Part of a small language model's weights.
Training: 703M tokens, 5848 steps.
MLP neurons of a small language model. Each row is named by its layer, matrix (up: input weights) and neuron, and shows model dimensions 485-676. Each number is 128 + 24 x the weight over its row's rms, rounded and kept within 0 to 255. Numbers have three digits each.
A block is one neuron, or neurons of one layer that tend to fire together. After each block is what it responds to, as a language model described it from the Wikipedia text at the highest values.

L4.up28:127133129134130129118118110153106116115117154089119116143153130122121136131142148107153110159108118107108138071143128156109120161132129130150103142084117149098131112116106161164091117122100106086117131141112133116132109087136099130103146169125158134155158124096106098097125143137193133138110119134103109141099110111128137186114127110124112150147156107135115165136141110152151076154128146122131131142126112107154154137153103151220146153125131159128156106153142117120092098135107147136166102134105099135123126125142129141139129102104148105133111086136124082166152117145161113168
L4.up41:110112150128146118145146139123134108134097105136143114175172121156148128112151131118115127139088156127150132095078151179124074126174118132120162168134075112119144132105146168140167121160100162097130119169109120129139085123171136144149156119151160134130145110082120137094153129155146166097112100128146110141107104090135097164134165078165147138150138121153120162147112128078167157138099123177144122155122091100157141139154101129178139089148172159052098120192157111122121113119144116140157130127121109108147099101186124118114131112142119125148179081151119098130133110147103096137
L4.up125:161116126134116147086152143108108113180125068073133148167127135165132116167104154154110124148092160164114136115159150162122101138130147116140146153174113117057153099121093167130141135212128108122108106158130134112148110111162127091093107155145118115144122105119149108129149169195147169132143129155104112088103124136101123188114153171131173149113131159127128125153098131094157130129090134124187128103150173175158168145143090085133124121115162171091129134132159115124117138104107147105166104132120116145108114125160126099111125111096108113106127105095118090157123122108152098083
L4.up1363:136108179169161146109128152117156112135106159144114099087141098115103117144160147164125124129132130147153131158149138191126139152127134132141133167120092123119170073123124138113150166149131136142146082105113128104092141118133114104097144137143147130107105137091128114126109104104109123122136112118144165152128094156124111130135128129089160147141162073130106097126139113148142189162100100130124087162124109083142146118111115105134104089130134146081132145143169098127129160138104127104126181161148185144156109113151117130146088117091101110133146097099121147151149109103152098068
Post-copula predicate starts

L3.up866:143135152133100136108087182103145126168113125123103118105143121134150140157083157148125080157101112121131133101152149137140128113093129098141157117113135120130152120118107123142122146110119147118119151154136153129087136139126146126065101112120105106148143123099116163099134133163140146054122132130122161093132155126166141126112140120125125152104158165169121166114124138130215121135082133125098082166128143129149084133156137095140160123146134159162138138129127129107157150110142111103112192165085139090140148130130145059118170106131138132105157100130130152161129123145104103105
Clause-opening connectors

L5.up74:141098152108096092128142167109123114118126134143133141115108166152126080144140152177171115133099187089130146124195119129140095132173141151127137131136090118104141123158162131140140120152160170113120139146123141118154110102151112134147118140118153104126125109091102108174101105177117151103107121169132124104138091162144128175142124104123135135102152146134156136104156099111146161135135103121101118129119097131125141109170110115127104058098120167143147122090126107081098138176158107167110157105115152109128137137137142161136120119109148110127128126102130095159086187106157108128
L5.up99:148124119139103122124126122131084109138088145164148109126141114138147140145099149156120141087107140144126134099174133118113109088146130171102162158144158111100097139130093115089122143115130137135111071157111170111157136158096100122147080144136165175158118106111117152121124092160115178111102156111153124096138123119145138127109134164077202157132116133118104126133114139122158143113095097170140136108159139117145153116202126088152156129149107131144146135088125161102112109127146102177166161134104105110138113153109128130106109102132164105091107152115098096146155081146087075121
L5.up115:143116147101107116138130180094112143130140108123131140154099192141134108185160135160133105095129155123127155097110145140144111093148149113154118171082109114126128137112073115101153119105125129172150149199124150102129106147128101132129109097122116115133122081100142140099137125146141154135131128152152129116130099113129151136108138103084176164161150131094135110122121074167121114128094128099127103123151118108183118106125111101144168140148138164150118177138088108145146111126106094094117135127126095155147141124101164097124123127124196125137098115131100107151118111145161091094
L5.up121:121106122116113072128124149129089122152102169140109113099113152177149103181129148140122161144138143133151151101131120167107070116120115106139113126169107126126176130121143134147089091160144139145119142149154185110109118142154071127097093111145117140142078103114150098119131186121165148145127145097144117131155088127138147144178104166113133161136167133134144112092097084124153135125098091146165129108128141142149126134120123107111133149074119132141092160150131170090135125111141102138131111149121121155114135130141103133141121190132129123179163113081150153136142109130190099117
L5.up159:142127119083128142129178148129088113148125162113111145164112119151191110086109117198158104154082139115168168158115113161147136127119127125158129105122118142091121112125107142120115098130117126168103151156142095110097119118142107152144131143131098139142121149113140153187117174178117156125132144176136077118104147125094147092120151154146149123126151112077148104107130079071172098135146095102120130143147106145155089092104095124130126165123149145152139158125133145110164131147142116119133126143110081086155124115167121119120139160154131170105146139115103123147108154094118115121
L5.up220:148136127116118133101096146139159123180165143109118171141150087130098125126120134140126102158098150131156144120180124156148109150106109133158173123114079091110124116123089128156160154136126159113125130155120137097134162102102117150137124158095098141135124130102109141098109142160120156114097101184156144142130161127144085147104116090127149110148163127120137137150156140088176147108108155096170102137127117162144111107145165115156154134155143172132136121141102131123109128130180118115145169150151128108141135140150139084117166082153124127137144101133067134161139102153106082133
L5.up268:178144155153040127119097139137116143121138110128108142145142142142152126123137123166091108095136192138128094147183155144130098097143096109121133124136121123144100112147104107157141093114144117094129169157110123122131143137107167165114099110155130140128127084109131127153144140137097169119108130147177124166147148124108097170116134107128138072111147115128137137151142143133137133124103154137141122101090137163121112144162135094146093088122131122122118089150164135087133160174165138146151114141135113116140187133128110072121122121133095127147131167124098098139159129108133116141
L5.up314:089116127094145114124084159057077122110131145150147133131159131129072112112155186166122097122115190127175109130137127119115128138174140144130144096147110109135110119148129170115142158077120150100148151147144110075088118157147117146140128088107145135125106107140130166117112158119104169068074123121112150150142099075126130089090103106152105121134105130169130130148126119105131116153077124086123144130127102147124079120111168137155156105125091189134112178110095167116095122126185129153154139132151095151100153160113147114153091174156138135131129109176136146095166108121128139116
L5.up400:097140127149111128107071165073120113098123155121146140139166118122124145118133160149127142126112175143142102155116126114130113122150137141143154116112064095131111123149128122172149180111123126110141119176165149093087142138094125146154122095085109120129134145103097194157121124146115158069085138169136173093136089124132135090113093100126134103132155130154109115136122114154161135149107150090132115154122087150136114114109134121154144105135137173121113141102135169115124136122147097142123172150105131118109162116140127084130127127185145137142095151124091137137141107130132125088
L5.up785:133131121158117106103104142158088103156133121147141132104120115119096130147154153159135107121092076161140134085156165097104138099193100137128159117146118080048127130176121162133133149134140127126139147178111145108113132138119131128106117134081107159186089099158118171133099100086114124116099122177108134144115088099137153123132118134112149131118115126122146132140106136116125168137073142134176115122088099165098188126151131133134139095116098134160140107144083112156145119122103084100111143124177091156123140151134158104106100131117146130135161101113165131113151135164117119082
L5.up884:127118145089126138105145153159106138166116139116136155106132172128169119146147127161125106131101121156153068082124146161127092150134139158127126125131126104093146118111096130170137124138120145126174141129110174061134104120139104158106124114152117170174129126142127164141125141158060115121108099087094155157171105118115102132128117169073102115140119092183153094116135140132187164133113074109085118116126112109130097092189121084119131118109134134138097160146137118140132120129124117118128170141183164122116150109119118111137084131100105137130127128102142106138116164135113084127
L5.up937:133122130119102142100083149068107129139157118130130154136138146171108128147128108147096138116149177116129123109151130127114117129099126101103162154135112125113110129111086177156135159131130160145146117190121171117101126158146140138163112108125139126171115099121113165106135129133141151071117150117141143115122109109150098158109110094122159109143132106092145109151151128149108119149120145138135117125136073159158135170129166168161218142155131172095115131145124127102125111160146099133145141175122106110158144121165155105111183102126186123155128147151059126125122129145121097107
L5.up938:135144082143114114114096129152123176161092116118109135091115124171124150168102093089110116105129097105161137132157090142142100142122156114134147135122145099138129138131131150135144150166115165139120131183120138088148116114116116125115080121142099126152092154137116104137151120139150142090125174124111126066156075119140101138160110095097110151121148149082120089139149109141153135113110111129093113155129120114158113144108137117135103101095127095108123115120179142116111096159153148137153130159139136155135162101124087161110149139142114126104152151144156137103128149114111097132
L5.up1058:138125149102093128133140173128115125146141139150143151146153154156103109172116154139112082094156088128140132076165137119147065124089094111117157160126115094144123113116093153146128152125123121125124115158141150116108067148109108162099073080085133116128117076120121152154137145140108149104111152163142142114115098091156130130125119124096133143170134096110092119135142074144131105122099124124147112099113150156174126104174143119144184140102109104102125122118097084107096149107145106159112139110160128149180168160124161091072139153148146183123160128116126126176127121116131087152
L5.up1219:132157112102108144110125137113108092121143109130160138161130136169125159161132167134161082152103158120126130103180160139148098183111142088151084086127115110119127105142144175110136130142103124121127142142099171089130121123091125136141097126109117123142081108072143078096150123150133112126135166122119152128164158129151124157128131166136140149133128103164126176095105112102135154086109093153173116098147071131115093119137146161140119162111090160096099120105165148082170096112154123150123135126118160152132145140122104149060077129162199102139154141075118121178109162113138103138
L5.up1257:108131159138132138150132180122131143176091194117144123122125148101142111118104118168145107129112108154114100146158158128102146131117119137087122109162137099118169108177160136133159139149144174088106150109128157098113097130093087122122100126105108126155089119132114166114090099144114126119120106132158158129145127111111119151106161124137123143139143067121145160128137086146109136099128124146104111114112073115168095071131149153139142107069101101149125155174112107090105183106120117141123111120138132165119152129146107117107102103143129133135179120132139137144126132123145102156
Clause-opening head word

L4.up306:147158123114096098129138172143095140144065108095152171142143096146116125120099094154129106117136118091126148117179140184158087114122114126119132112090142138117112135127082114119151131141157165129133107132134158081074125122136123141120091103108131126133085103105133132178115138154117144085136138164118119131159134105080138190120140124093154171144125103119143125075120130124164118130118117075123127161140105129169128115120127122156124099145150106146081108167195068111123126164156159104125127115112146111103150107113110122139125174146121131121126150146107121162137113131125108161
L4.up475:129123094153148137088120153163137099129119171130104125066112113108150147101122117157126108121145137103082102130152144149122133110155135147112140097120118144135168143152154114137111143205153145105120148125148122082155113123097135145135170159125118154167092108148124117155123173114139142107115193144131148136136129083120152139110105076162141123167145096156158100128109118157129134112132140091147101153108120116120116082139114103097105113093138137157126175131157141111146087118122101124130156113145154136106140129090117145099096143181157130168126134130080114111148114115136109147
L4.up604:114148121157111183156138135134131095155110117132142183133087091141111131167150122139134098150128146155136168112099145133121086167127166117119145092136123136111150124108156122122147125169129146123095106111127163095151120136116119116105111142136109155134141147130109143162150138099114131085080137099128192082103129131086086133136126150111125183200121126154108193105111136090132127127118130181165124157128111121169130125145143092141151111120102127150125131138154124136145149119133121108125117156126150149128168166076115119116113138125139112103135141077139115147123094125130166159
L4.up1007:126125147140107156129113121121134130115096111110152139146138095114155147139133137130140092132136148142151096099106134119126055149126129125120100081143119096082174119185119127123168150176157150082135144097151147057115106101129092122104138107149125153123083116117114122145116152182067129140132142145104166126123122106091124137152158160129097164166116079155139140077130121098163107097121117109131148115130096140176124120137151136134124127123124129145094108171146194104136142103119136144100154134161143131122161159098104109153108140159136157099177151091175126145118120088158105157
Word-final suffix pieces